From a checkpoint of a small transformer trained on Wikipedia.
Architecture: LayerNorm before each block, rotary positions, no biases in attention or MLP, untied embeddings.
Training: a variant of Adam for these matrices, 683M tokens, 10416 steps.
MLP neurons of a small language model. Each row is named by its layer, matrix (gate and up: input weights) and neuron, and shows model dimensions 80-175. Each number is 128 + 24 x the weight over its row's rms, rounded and kept within 0 to 255. Numbers have three digits each. A neuron's up and down rows have the sign that makes its largest values positive.
After each neuron's rows, "fires after" lists the tokens most often just before its 100 highest values on Wikipedia text that the model never trained on.

L5.gate1278:103128151126147151117106150175156114122103133069133164119122103161113131127079128166179141138131129162161160157143170104110117067136135119180181116140134106128102115108133146110141154110136155118114144132157121136168160112108164137124133129123069131182063115121128097165109114149119096119
L5.up1278:120166101167136121127069122113135128158064152167114131141140113143127101138121163106125102133151112091110087149088108099158118158100083123068125108092125116095119137145123108125165124143143099119146125140137091154086164142135133099101110152144122083115186113173125145120120109149144128102
fires after: ".", ",", " Votes", "1", " Ad"

L5.gate1886:091141120129131140133119111119081124136107094128143137130132127159135109155150144151152162160121161089145137195118139111124094132115135134131097113137144114134120146095123093170143109144107141107090089131159100099152156141140085123089127131142079135140159142138158136159133114107123120105
L5.up1886:095152142121119095092134128109169116129118150150091164121146136122127099102187142134089113135147161173147133175114133099137136146114158111122113104111134141124124138143163121130118102150170134136127119108144136151120126130140137123136124108140091129134129145120118138156133115144112113138
fires after: " |", "-", "==", "\n", "|", "==="

L5.gate2105:151137130139140126163133097124122088110117113106170140105097099139099153086072088161109110134123151173111097124095144106111128087095163134169149151138135086154099126129091149133115146068145184133117148126113132109142119109116159098182132101085141147180107097124129159141095128154113147138
L5.up2105:132146165154136190130154101126151094079152077134117139079155121160108130124102109105133122082154145169183137134142178086165090131155088118133120105145128093118134129176127102154126106117138128134165167166137119164119154151157182090171096112138105142111181107119123124098133136091155151127
fires after: ",", " Act", " January"

L5.gate829:121164114148105106157134130119134128105153149123115124090087120146106075128114173113138151157132096113120131144173150166139117134138133110089130142156132088131135072097110142136116103155111159144132162084140115100127150061166159100145133185103120126133167148118104120154134097123077152108
L5.up829:125137146115130083113114129120128163132105124115135151130170130131120125110178120150120155127125176111094163117115149138121099150118108143102131115112117138140148099138122133122107122146101122131136132128147118106114141135123154155145117131097178120135130139150117122147136108132130173095
fires after: "2", "1", " ", " in", " a", " released"

L5.gate2239:148134111128117185155091127146060164081120133099133074111125112152142125125108150132124149154099141141135125099091146096146122120172108170097123155110128110107132125164146149109105119121162142158102094117126127157171163149165102093117140101126074122126142123110110075119179114130096107126
L5.up2239:156123100129159103133113151085127082120100172127102148104146146119128113035146132181141115139106125100061159130108128105124107134118149106119096122115138141129163114158116108116105107104123141127115124157130092151132138097165151153137129160170096164115074117145142095127139148152167127149
fires after: "0", " a", ".", "9"

L5.gate174:128119144107108125092119117156156115113138141100093122094148127152139130111139150194121110141066108121142114108115097123120153143136132134109138125164159139101131135131095093140156160113144126145071087136150131090157134104092050117187149124097133124102094110111095170163125143152094129116
L5.up174:070100175125142129117128114106126155119122128137102168144168133114141144120111075095164115118138174159095168148109128124143131083140155129129108158093098160139107126119114109165126096113124112131136091068118128141109133114105087093066114168144087170180148113166136129074145147080138078102
fires after: ".", "1", "\n", " Roos"

L5.gate608:162158062097086166142093156123084138131097162109103095142127093101107098139147122120148126117142154145094109102150153119126133143106072125119143118137127120161106136116132074137101123105170154115091165102132125118141110134152129136119116116115171121101108106085124101131100103104136122147
L5.up608:145123114155120160151128128112148142105116126100104127141133132177116105140124189147142150122132158114068136121122134126170086107155074134167145193121106101182126106115161164147154130136162138115137132136138134131147112072101163111148141136116132108155120132102090096141153177119135145153
fires after: "0", "2", "9", "1", "5"

L5.gate2073:170132090131117162147126171136140156101137124127124126106128151093155139153115155128140145129081118116172111140096150116100154101141135111130130119115155126100119116119125123124149079125163118115098130099134139124192140139138150116150118140129101107161114157175151084128131128130182085128
L5.up2073:130151149113127146162132113151122123113129129104137107130120093186106096126128106133118088116118117103091147150143127174155136122135113140156137108172097125142115155146099128121163136110137143134161118183118126150095089133172168114111147123167104151104091131133140126113138140103113147110
fires after: ".", "0", "1", "PG"

L5.gate1084:093105126105124098142158156106109104111141146095141097170130142113123089117130122142125110118118096137162143069151103119132152161126113130062127158147120132106071080137106090108135126168148136108142115106107105122147193147076126085124090118099177161149161105151157079134099118141130127094
L5.up1084:182143171117153123146179116096129139113137114079173095140101125129151114096173164125141086172094134108123142149133129138148107148132130112122140110136129142145157103150139136129112116128141142165117146104137088149126116145141165132150115165129101092072133086126134112147100116109157102142
fires after: "2", " ", "0", "1"

L5.gate1131:155151105157131128098134160084098129151119129142139112145113134140150095105098100161127164134116160109103127168121124111128124109147146118144086136139112153096097135160180122131111124125142182123136149135132099099138152143089123127106110110116091113135094138148097151143108102128155105121
L5.up1131:137125055129108142143113133123120133129138138130099135170122149151138131122161122100129107130151137130110100161130132143127128132155141113100110125118124156155136110149147115110103163107119128160129169146143141129100135116175115107126146099127132089123075067140124101121153061124128159096
fires after: " the", " The", " |", " of", "The"

L5.gate1702:126127132142134069099109114094086146107143090153150131131123144094097153156133151138134131126105082117135120154121126102115166148137094138131157169140116129166107158114116111135077115112088117094147151170174124149116117114127135141087140090112151129132106194126143123121128160104129131150
L5.up1702:136169110132128092084128168102100188092094104104129130110145140171167085153148151155131114126137106118109125099134096141171182135168078109138149130133113112161110122109138127120131130098135132090104124135134137149132125113176153138133115083129164125133106165099104092119130137111126146149
fires after: ","

L5.gate1473:109119140123102124117118127164155162136094114145129141119094115113123127158123125112129180135167151135124136184153156094138098105133097162138149147165150127124143168089145106108137129137137122108135104168117135163149138137153090130107118142146089133139146114066170153119124104150119113091
L5.up1473:147138141109116119114117143120115170153105111131127131127179126157135124151178140155135170115112122123099155066105109112108123132129123149134235099107143150147133110096174122126135143097149163131165099132110174094109071088145097144150105118120154144148115104116095127103111086111114142126
fires after: ".", "\n", ",", " but", " was"

L5.gate737:138128102158083147114105136181118149129104133135111114128128145116102107150083146109094104153113086114141108132112113155114129133149164099122097133135083155142145136127132127108118131106143117141159171068121160137120152133127185157118125120121169167088161168123145134149109122105133127108
L5.up737:121131116099125080134108113156122096198113113100117102118140160139101141125150186149086106124125137148128130141075139159099120087162191103182102191089137136105135103151103116131118129090136115142114169157119158151103127097120150145109124125125098151127157141137144104130115100111138139070
fires after: " the", " The"

L5.gate494:137124122072121140157125146196160105127080132123163139140139126166132110137157174124110097118088141135119102123165142122165103150153093133087112135130134100170154133089138125101118119111113189146090113127106116114132128086164137111121178137142109135110163117125090152127137109113129154110
L5.up494:146134164113148109132147155110061093126088143155135107100116160097159085153133145109128116157110090135153101165113143148131132106129097162132114163126143134085149114071172090120142133109146161132121119085128120154123109142135143119123148145116144133137120127116108108148113154083105143148
fires after: "0", ".", " and", " was"

L5.gate291:082148124147118121086109153134094151121097184142131139160124140111126106130133156186146158132092129104119133109139089167144135193140132107145168138110082196143117179116092146104105135131137147114150159154115123086137112087174111100125138132091149139143164137118138146152174103152127118154
L5.up291:099149131181146139148198110118096103103115136105143129118157143149101104150093127156119132149153165092140163103084128138106096127131124097124105123153144112141146156104121109140145121123100110123124126167111138156144124131169111129147094172138126143131118095131143114122107081113114109152
fires after: " ", " |", ","

L5.gate1012:128110098098093111150095180133100110135143119082127135100137125138154110127123124124145089111133111133150214155143140115126145175138124134100099155111132093145151138118139122139120102108079112119160110133126122113126145105154122139130156106150117161136128115170154131138140146157111160177
L5.up1012:096128154147103134172146086102135119093094101136117123135108113119116105156120135124140123105158111126121104114129122136136106123130118134145102147134129138135162127137139098137138143133111108157126113112115182180114166138101113141117106107118152138176164114106094144109120132169066152143
fires after: " ", "1", ",", " a", "3", " non"

L5.gate733:106132121093123113151078112142127119088161164082128154135127128130117114132152158157137118156166121133163141161119107111107150100132097133166109120124091169135128109142102066139157124160130143131119114154140141127174136124153088097098115109151137125144139153151133108124138130144108107137
L5.up733:151136133149117117079182126130120129103124088167123086122155109089145112122123097118109152134128118106105147137101153148093152130159072127138140129126141164114135094126155125190148116125082133108123128107120093094138125105122146138150171104153126157138120081107131110129115111150074130125
fires after: " ", ".", ",", " was", "°"

L5.gate1156:182130144118143142116169142150133105154145095127159146159100142105099138114165140129148120174112139123112142104147128130123133153105157142126140162101091109115128161139117096134131114120098165117176123113110134089144127111113152113108091151124143130100109170083149157141102108136080137138
L5.up1156:151143156102089090093154108107128112161141128110116107147139064116167157132143162108134125143104098108139062119117122097108145152148127141115140123123109131152102063161137120100109131114102122167117128126074129167167108120153118105101112156133136144112116123148128130154085097129156110123
fires after: "9", " A"

L5.gate2269:125129108102136098158175179199084142136105123137167097176120137114098121102113117138113129126107115136133109155125114118075147130117077153099103142126150140114097144120133113132087104127118153133102132125156170172175103156154146130140114139105146118120129083127125119137125134076111114169
L5.up2269:084116156109125169127120137129119125113117097137143159120179086120122163091135125160159099122140123160115141177136163143122108092142124150102128126126157111146108132106146112135162120116148112106119105111132105128164121130077149147119103085104127116172129123095135083151121156099070132093
fires after: "9", "1", " the", "8", "0"

L5.gate2128:143119126068109143120122132127098116113114121133125151151129143104117122144140149127127156110087150117116156110142108107096096110124084101116139117139112162131131137115111155139111105094096125080114160124120172123130118166125152130140072150138138112112166108096113113067100104105123138110
L5.up2128:123155133123118155125129155126155155100139121093098134081168101102202149104169112121131116141134082125108100113127115106142094134065110108111134164118133139178149131143131131101121154148112130103137078160125134144147175082092163141103113062085134123169134085091123129092108065091123121164
fires after: "1", " H", " R", " ", "2", " on"

L5.gate1746:131111121132137131133102165143080137120119097134129094116114110135130110149126128108126103112115097133154137124128162155105161136144113140127120131097150109178135102118098182149095119113128107126120158156146116135145119116136146122107108118142117113133143139104123095105087115119106079143
L5.up1746:094169129082124141121140101121139102158159163117132158153156153098083159109167139113172143132131125157107087131125097105085130132145148105105107077122095119110106119190156105092100157157141126178129114123170123124148113126095078157152152097126149137095107105149131155108088108129122110135
fires after: "8", " on", "9", "6", "5"

L5.gate1002:113141129119118116144147117143132148155114088111147133157125110168099115088120136142177127174135134104145125149141097083129150179132156131158084152101140118133107118144133171137134105159110144099139106132125046134092094132112149147118142104120124164112147147118136151149132092166123155069
L5.up1002:103124126121151142118148132089129129092142145150136159153113138147113147109091115135150162188148138134108142151168110132132135187132119149120150123146107110175133118146157186114116155101110117154102115157098144139127158125138149143108102107139096117139146106139134107162125127138150131100
fires after: "\n", "1", ",", ".", "n", "|"

L5.gate1094:110122114139104142121145145161118157111133098115173120127146098149137125102150138137127140158113155124159131132139113160121113127121085154134126089155130133107167111152111144124134095101152144137115131123167077143110120117165115130139149110107192117098117118088126133111102121139147069152
L5.up1094:121138137120109105138118122133127123117133138140124169085114145149135119118145097174153139157092092131112108149101103104115091139123132110135086135151099119090090096132170083124151118134127116102156132096156111147148131115126161128124144119148119115092084110144156116112137131106147135104
fires after: "2", "0", ")", "\n", ",", "9"

L5.gate36:131151113096154122152096133122092177072107114117147115106115136104140083142109179176136116125116129146126121147109086136113139111131129135163101138126135145082159137136120110133144120102115181117117137129122125141101127157123134138118100099118138129110128070138156090131140081118119111106
L5.up36:152152088107126100115151115127124141098137148070130169066179158113112107103092155130109140110125128141108114145164121117108112114125146132091160140167142121120145130091093124113130108132118143130127118108144092169138090114114165084068138109108130144154125121165145139132123114076116154108
fires after: " the", " of", " The"

L5.gate464:119192147121125101118158135100170151129109088135126097129120116113075139133158158138116187150133133126156179120143158133120146102141110097145143119151160130110113102114158121128094138144157105163154138118134102159148100122149158146113132160157140145096126136110136074132157148122161112092
L5.up464:108121128115099142132169115072110094124118123143106072122134119143139113205106129127170147130131120108118148109102176129114109112105149088126166078116113151091128142132123112068175105151094106149117127138141146120084102121116164150109158103155148098143104140155140111149123115083134159106
fires after: " ", "2", " in", " In", "9", "0"

L5.gate1583:047132092126145108130109127091095117123135104136138109136120121089094090118137142136128150139118102121091121114193169132113156138146113090129114177143130104148078155183111158129076145098137143088128126142108127131093147129112155095140124161104112140136132078145167121119108100124128134106
L5.up1583:115097119132102128107122141122134085130147111135154151119086116115113123146141112111141126143138156142153105112157132113142093105190107105097108118131129132083143191149095167121147118167138125162147122142144161141170136140108102158176157120150125153152133114150156142110121127161101115136
fires after: " ", " in"

L5.gate1765:144126123161078124127106116143146142153112142160151133129115143114099077187117137125132143102066183148161146124106150120120131096108112108141093106099114149131120076153119127129169141138184138140142127121130127118076154125124112130135142154176132156107123126116149156123117095107111159102
L5.up1765:114131152099114170152129160146140129138145141129115109118145128114090107101152158092147142131153123168126124124116115134115138123116148116128119130109147126137097155125119144123127147093130154120137116152113154109152109151156145139119123114145118145101139090136147116124160111114140131139
fires after: " |", ".", "0", "1", "3"

L5.gate699:145124160134090127094131152113122143065121119144160110160149144158120120143145135144136154120092145140135117114147152152127146124183084135116105167151111161149171126119102167134089129175107098121164140127089123119143155139098143154110126120133087135126139118150149099130148118101107115131
L5.up699:155135113164102132136140174130191161094108136158087115113150130176076123121137169098159111109150139116137098108169136112144141109119122147137132154142085136142134085134130104099148101163128089122123170121138137176096177150154119187115133105153126139099165150114105130111146178139105155113
fires after: " ", "1", " |", "|"

L5.gate1042:149094101119128113126141130161105133100098135137093128156107126094164092146123155159118089099112175136146128161138151140125060119120158135123123151081117129116093109107169162145125147156161115130110111092112129152173149137100118155162122152141136127118134127170145121064121113091111103125
L5.up1042:159132191112140111141119124137157125162168130134151121114149147110126119141116132153150092099128127141140151076090107086122121115138139120138127161079116172118188106092114087124100118132117080094146108122121128127109115135138131137127117170148126098154129137112117107155164138131164083118
fires after: "1", " of", "%", ".", " on", " |"

L5.gate171:117152132104133108109113193146116179113157159152121089090091115108112128120142121139131106138117180096092121123097137102100111112119141128159117140139147138138124150096136085096158140120176194108149128123125112111113151148158134130115131098150155120113104184093149129132154130083115100151
L5.up171:148120149117140116169105142121113155116093122098144101131080154112143139152136146100101155103114149103174112129161125141129122106101134143128112122126114147112098112113093104118140103162089177165131116068147123128128165125176151113151138078167177149116165172147124133098132125146140135138
fires after: " the", " United"

L5.gate1378:151136162119137128124146145097085150113128149150083129111163134115070155124130156160161111115130168147146123122107082118109121131133085117092119100148148116147128136138114135118147128110127115133087156132141139134144144130124079132115108119102147115133107109110143120126125163119127131139
L5.up1378:108124151148107160144124120173153114110116111132108125165153140115161109131138170123107145116124112099109142137158114127118171114113129089134134133122157115119131127163124185134185083119148137096138158154176146149085149118161118158124131150132190133114148095145134118088112166144147094102
fires after: "7", "6", "8", "9", "2", "0"

L5.gate1923:110128101114122136143127141110086092169119126097123164151119144093148068128118173091130104126117101097195141115135128089102148144146130137199123140145107098139082127085086108129122109141186146096096149119086129127143128101187118108140137138101131074173122164128157146132118093117114140128
L5.up1923:107121124168099142135117070129125151120134164108117141123107113155077131117132112074118123102125134112111133135097111086126109127113138150117097067124112140139113129101136157124138082134118102132134145149120188118097157139103139130126111113121155068155178166162142133172097125140107136078
fires after: " ", " K", " de", ":", "9"

L5.gate1805:123109106103127159179145115143153119123120123110117097123106144123171153104125148144151154144099121192147134134113109101132109117166131097104127116172108120125102099118151159168092061122125083112130154110157127116120158102127096154115147121154151158127099135154117116153151159123135098075
L5.up1805:115104138140091107112123063130113147132119137112116140113118133108106130162131151157142073113142112139088112127167090120129121146098109120141110123067099125113098140100122162135124116126120150116140131135133131157100117161111127122129161146095126078083135125112124109140098148112132173154
fires after: ",", " United", "6", "3", " in"

L5.gate805:147154137155149148138119152126123118168087129145143141131153133152097118167114096110090121095110097119141120100135145161094123128131121180124097110135111127108151155118145127143125101133131156134121121130117147103106080146216090134141147094123113124130075192157141132151128151145141115107
L5.up805:125080161137110109135154110127122121141106113122140138091089147136110094136103121168125108115081156115165114116082148073122138132114125140105113117109184132107106113147143156117108135147130107159131109189125127157097094094177125132138090127157106137102100134141111167128142144100083169114
fires after: " on", " had", "On", " did", " On"

L5.gate999:121114128098130119069122118117130115161150131135156153149134103152121130149170160197146101124127135144124091148116122118101169166156151166125114144148102125146125141101107168128158086138139100100084080132101144105154116140123166094165148138120121133087131114147132121151174122108119124097
L5.up999:116101146119113133139153122138088110174143117108192126102083141164087138097141097165104118104133152157146110122119136119100124144134088144130146128096147143101119130138116105120148163103134112108140117129103161167179114091134103123118178112106116111118123105111088159128166180118102115118
fires after: " ", " |", "1"

L5.gate1186:110095121132140108142124179154108188137175142133186108139162127139119120101115138167162104164137145122100097104148129102104132104137127124182154137100150111152116105128125097115156108144111167096138146140116147087121120103129154138145069103135093178101155121138095119124106117153134138127
L5.up1186:133130171118157122110099168132101142108134123138147086164110118145131138151156144187134189110123133124144116109098116100083152145110107118124138125147152148072145085130108134082138156160128128118133120122157132135119166097163124141162103129184141152091148136144129166079142101104131077092
fires after: ".", ",", "\n"

L5.gate1952:153186124093131129098135149126093115104124139131121117093121101165150136118150131162122136138142118115155094098140116107141147151140151167149105097181121133118128111146140118087167130148174146136109137110133084101126142093133138151125154068138121087114168159151074129155134091150143130134
L5.up1952:108134141160114132146134123135117149127080129134171128131139114112128145170070153127132158117127107153144125166105155135112144142102143122141092138114126158114138110116138130153116100145121149100144117136117110118125137152124155140096122137139134101125176103136133140094171139102094150124
fires after: " |", "|"

L5.gate181:134166143155097138132135158100117161136089089136114107126103129130100146123145129170117158118138136137157147152096185107105126117131146142150127119135159154155135126110150153125129096092115173142159121092141114128141135175139094107110141112139101147120150161151180147114135101102106102126
L5.up181:113110121083122137159144088123125151152094119105120120123154123124144152099128142125107145135127168127139117119111109129140116106118080146161106147137176123128109144125086137128139101144124120167108153079068116122148178095152113116134076082109072127146119083117115126137128115154172137141
fires after: " the", " and"

L5.gate1028:131119138198139144122169135134129150153111097141097133075144165109123102129155118137106143137088122089138102126135127134147150111129142103120112123122135130119146142140095106099149110130152121122114119118144135100140164130107134091129168126155097146125123128100107127146104178164093128174
L5.up1028:118127058128120203155126148140120109135145149136131121137119103159100117154140141167145107110125126186120117120077130111062135094145071157132110111133164118122085121119107145160107077113149088104091178132128105138132137130169115127144082129129167124183071148133156117141138140152114105110
fires after: "0", " two", "5", "-", " one", " four"

L5.gate1648:145138085112141133164136074134139130134108105127121121136146100145105142111129159135127100111135123152104129135122161138129120104118137180126122139122112103161148078144154129151138132127083143110141159133147141136106118144189092125159125153104122114161147146112124147127173115133120128135
L5.up1648:100134097144143139105095109101087144113118123134074124118099128135131152084132122117160109128103131086138148132112096153147129136108107103090138138153122105181161098144179163155145127151140136103154129160144142170127101186146139120108148162115138145128151133130075127142152136097145118142
fires after: " ", "1", " S", " on", " s", "\n"

L5.gate1429:140134118129111089130115137152120161121097147135150091109098132118119171131076133145109160147086137120143122135148161114117131145131132092118085099118095149129144099128113107121102149111104087106183139089093119163142145145153114138131128143133115077141114173106154097118155106108186118151
L5.up1429:132100159141119123122161135102114154091167184122169116156151107140143104111056111109112164142141151149137099093115115107112100138154135163126092101140099156169123112146123138142147096158128134115163139136100110099109138156106166092093108098093101109123160110078136124108148153168135107120
fires after: "."

L5.gate496:125146100115143116144155143112077126134113128142084145094085132114092139141099154161126136171160157178137082119131117130114161140119116114137148091154185114109155113100125156144113107138147144150181106144123111140128091155148141156116165117122118145096113140142140135131108105130123130155
L5.up496:111107165142154122150153120129122135090127113092156136143148147102129116116121138127119113109109146167131106111114088111124158096158123131135189127144118140117144150155108135142138092111111154140119175133110167131124116104145138160131181070120136113133118120139115073164101150151130133110
fires after: " the", " these"

L5.gate321:145111126155109150137123072111095101132166114147088111096130176143101118100143095082092107128199157115160117136133142137105114106123099145106117168134125156143120129134126143136156118151117127115112095113187136111108149144141143138123098127108090131152190109099135132137122156126159141124
L5.up321:132120149098126146131121117120128100124138129139171130142155112123148113118149140123071132106144104125146106104139126180124100163130103153145147108157157125150135114097168105130119135129114122122103117072137132145119081101098122118129128108124137121162148161143112076088122178146152123140
fires after: " ", " on", "On", " |"

L5.gate2290:128135071131135141095099120143174065106149104106134131112146135140107147109054142136142118148118147160149134134148146113110127129147151117142092117137099133098140127087106107137125136125114143055098138094120108134079120126112170122130121118129154114083148151121163115136134104118125113124
L5.up2290:078103096170112119090137087124130126143150086143132148111101124190124111109118059108140145141141163150119154119127149115094125097112129137158128102110072193091124154110135149171137099183152118160146149144145088191131149140138088105182127151098115088137129123103129135103107104105164098120
fires after: " |", "\""

L5.gate93:144135123165138118117152165110119089111164111123137149126112137128067143142057172115139109126128152109159091166126145134141083109132139133114116149139139104138121125127115134112133137146165115107141137164140154175136111158131102082136138126115078097166110116135142108136150118108128097120
L5.up93:106131118131113101120136121129080138120146161130140104154156152115126159146166142112121138152142148111138124140098115125111139157112114119091129095112129148097135160115125204155152108108133118147127124135150101150135124116121144096130110093158107094117115147123114112172138120142117156131
fires after: "8", "9", "7", "5", "6"

L5.gate1853:129144142142143124106126158123104180143119137116147101089128111065137101109156130090105203107096125140145130125063152175131160129157127118135136122138077151131148113112129175150131112127139131119140135114128130115121194119139161132084137142133091110110111129124176106120148185145152150181
L5.up1853:133093124101132114134078092158156139135112097083120122163094111149137172076137136167107159161126133127144129151118121142148164133139126081156133118108119134098106128102126152205129140143153114127163107114117081059122127098121091162090133123109150081109103124142136107103100107167142120138
fires after: " the", " The", " University", "The"

L5.gate1979:123138111141116082131118162124123134086116111127139120130167124126122102146134119134107134123114126117137192115114185113130129125147148122161108087123150131149129138126149077155154154068154113132101120146151151097133146127125134129146107127134139119159187107122136098170144129133145126108
L5.up1979:120139091168098141141130137150141133126158074160084118119166101132098147143109112088072125168128098066140119102151132165133127101136111070141167136105137147127140129103147142144175142135076130130122152115126138125121132121119186098125099132119174149144138122107157146142139113145106162133
fires after: "1", "2", "0", "N"

L5.gate1646:155171150143120092102114122143110162140150148147120120102139096159122161145117107143148114193084146117135132122151119090135135116121127110103102125126142176104148139096131155119116113101110099135100121168150128159125099117143147144163134121137158111150136158130149071116110081101078148074
L5.up1646:140151110110141095121151072131152145111104151130133127111089131151129140121154141131114090122103108117146142125093133112138099116108123133116160192142132152128138138164060101108145134111131112099113133120162114156130130155123143114122082126083141156128094136155166109111129115095153104111
fires after: "0", "1", "9", "2", "8", " "

L5.gate318:127125102113109135085157121138159104129123109123137118115104120105108123157127182127123165123142107118107123156173113097122166115150120135174118153117098110157153111134134155123148079105119125120121119138137159147142109103166132097155122099110142163095118150126138106159154121121140127148
L5.up318:167071107110134184112164172144138100152114129120113145128161137113110146091119190119103137133130120122107135135160129169140181086118106133102159160110120123179118123154118127109128147139129111143155107162116128107150127130123130131097136164169126126114130100078148112158141145180133150127
fires after: ",", " New"

L5.gate137:192135180113088117158182177095122161159098127166118129131141171140135112154113121127089117118071110101134074135110115138127049124146122112109102131129125148158118099084099142151114120111124119118138114100109139126064168110125143145146115137143085144119116178134107124124145109131130137116
L5.up137:129150149155142123112140111139136114110127167179124125079114114085116136146101101138164167153122127131130158143108144183126146127131151120144176092083110136117110148133154121114141135081127147121120147155100104121137126130124093136107132133102145127126113112137144134111137121130155065132
fires after: "2", "As", " ", "C"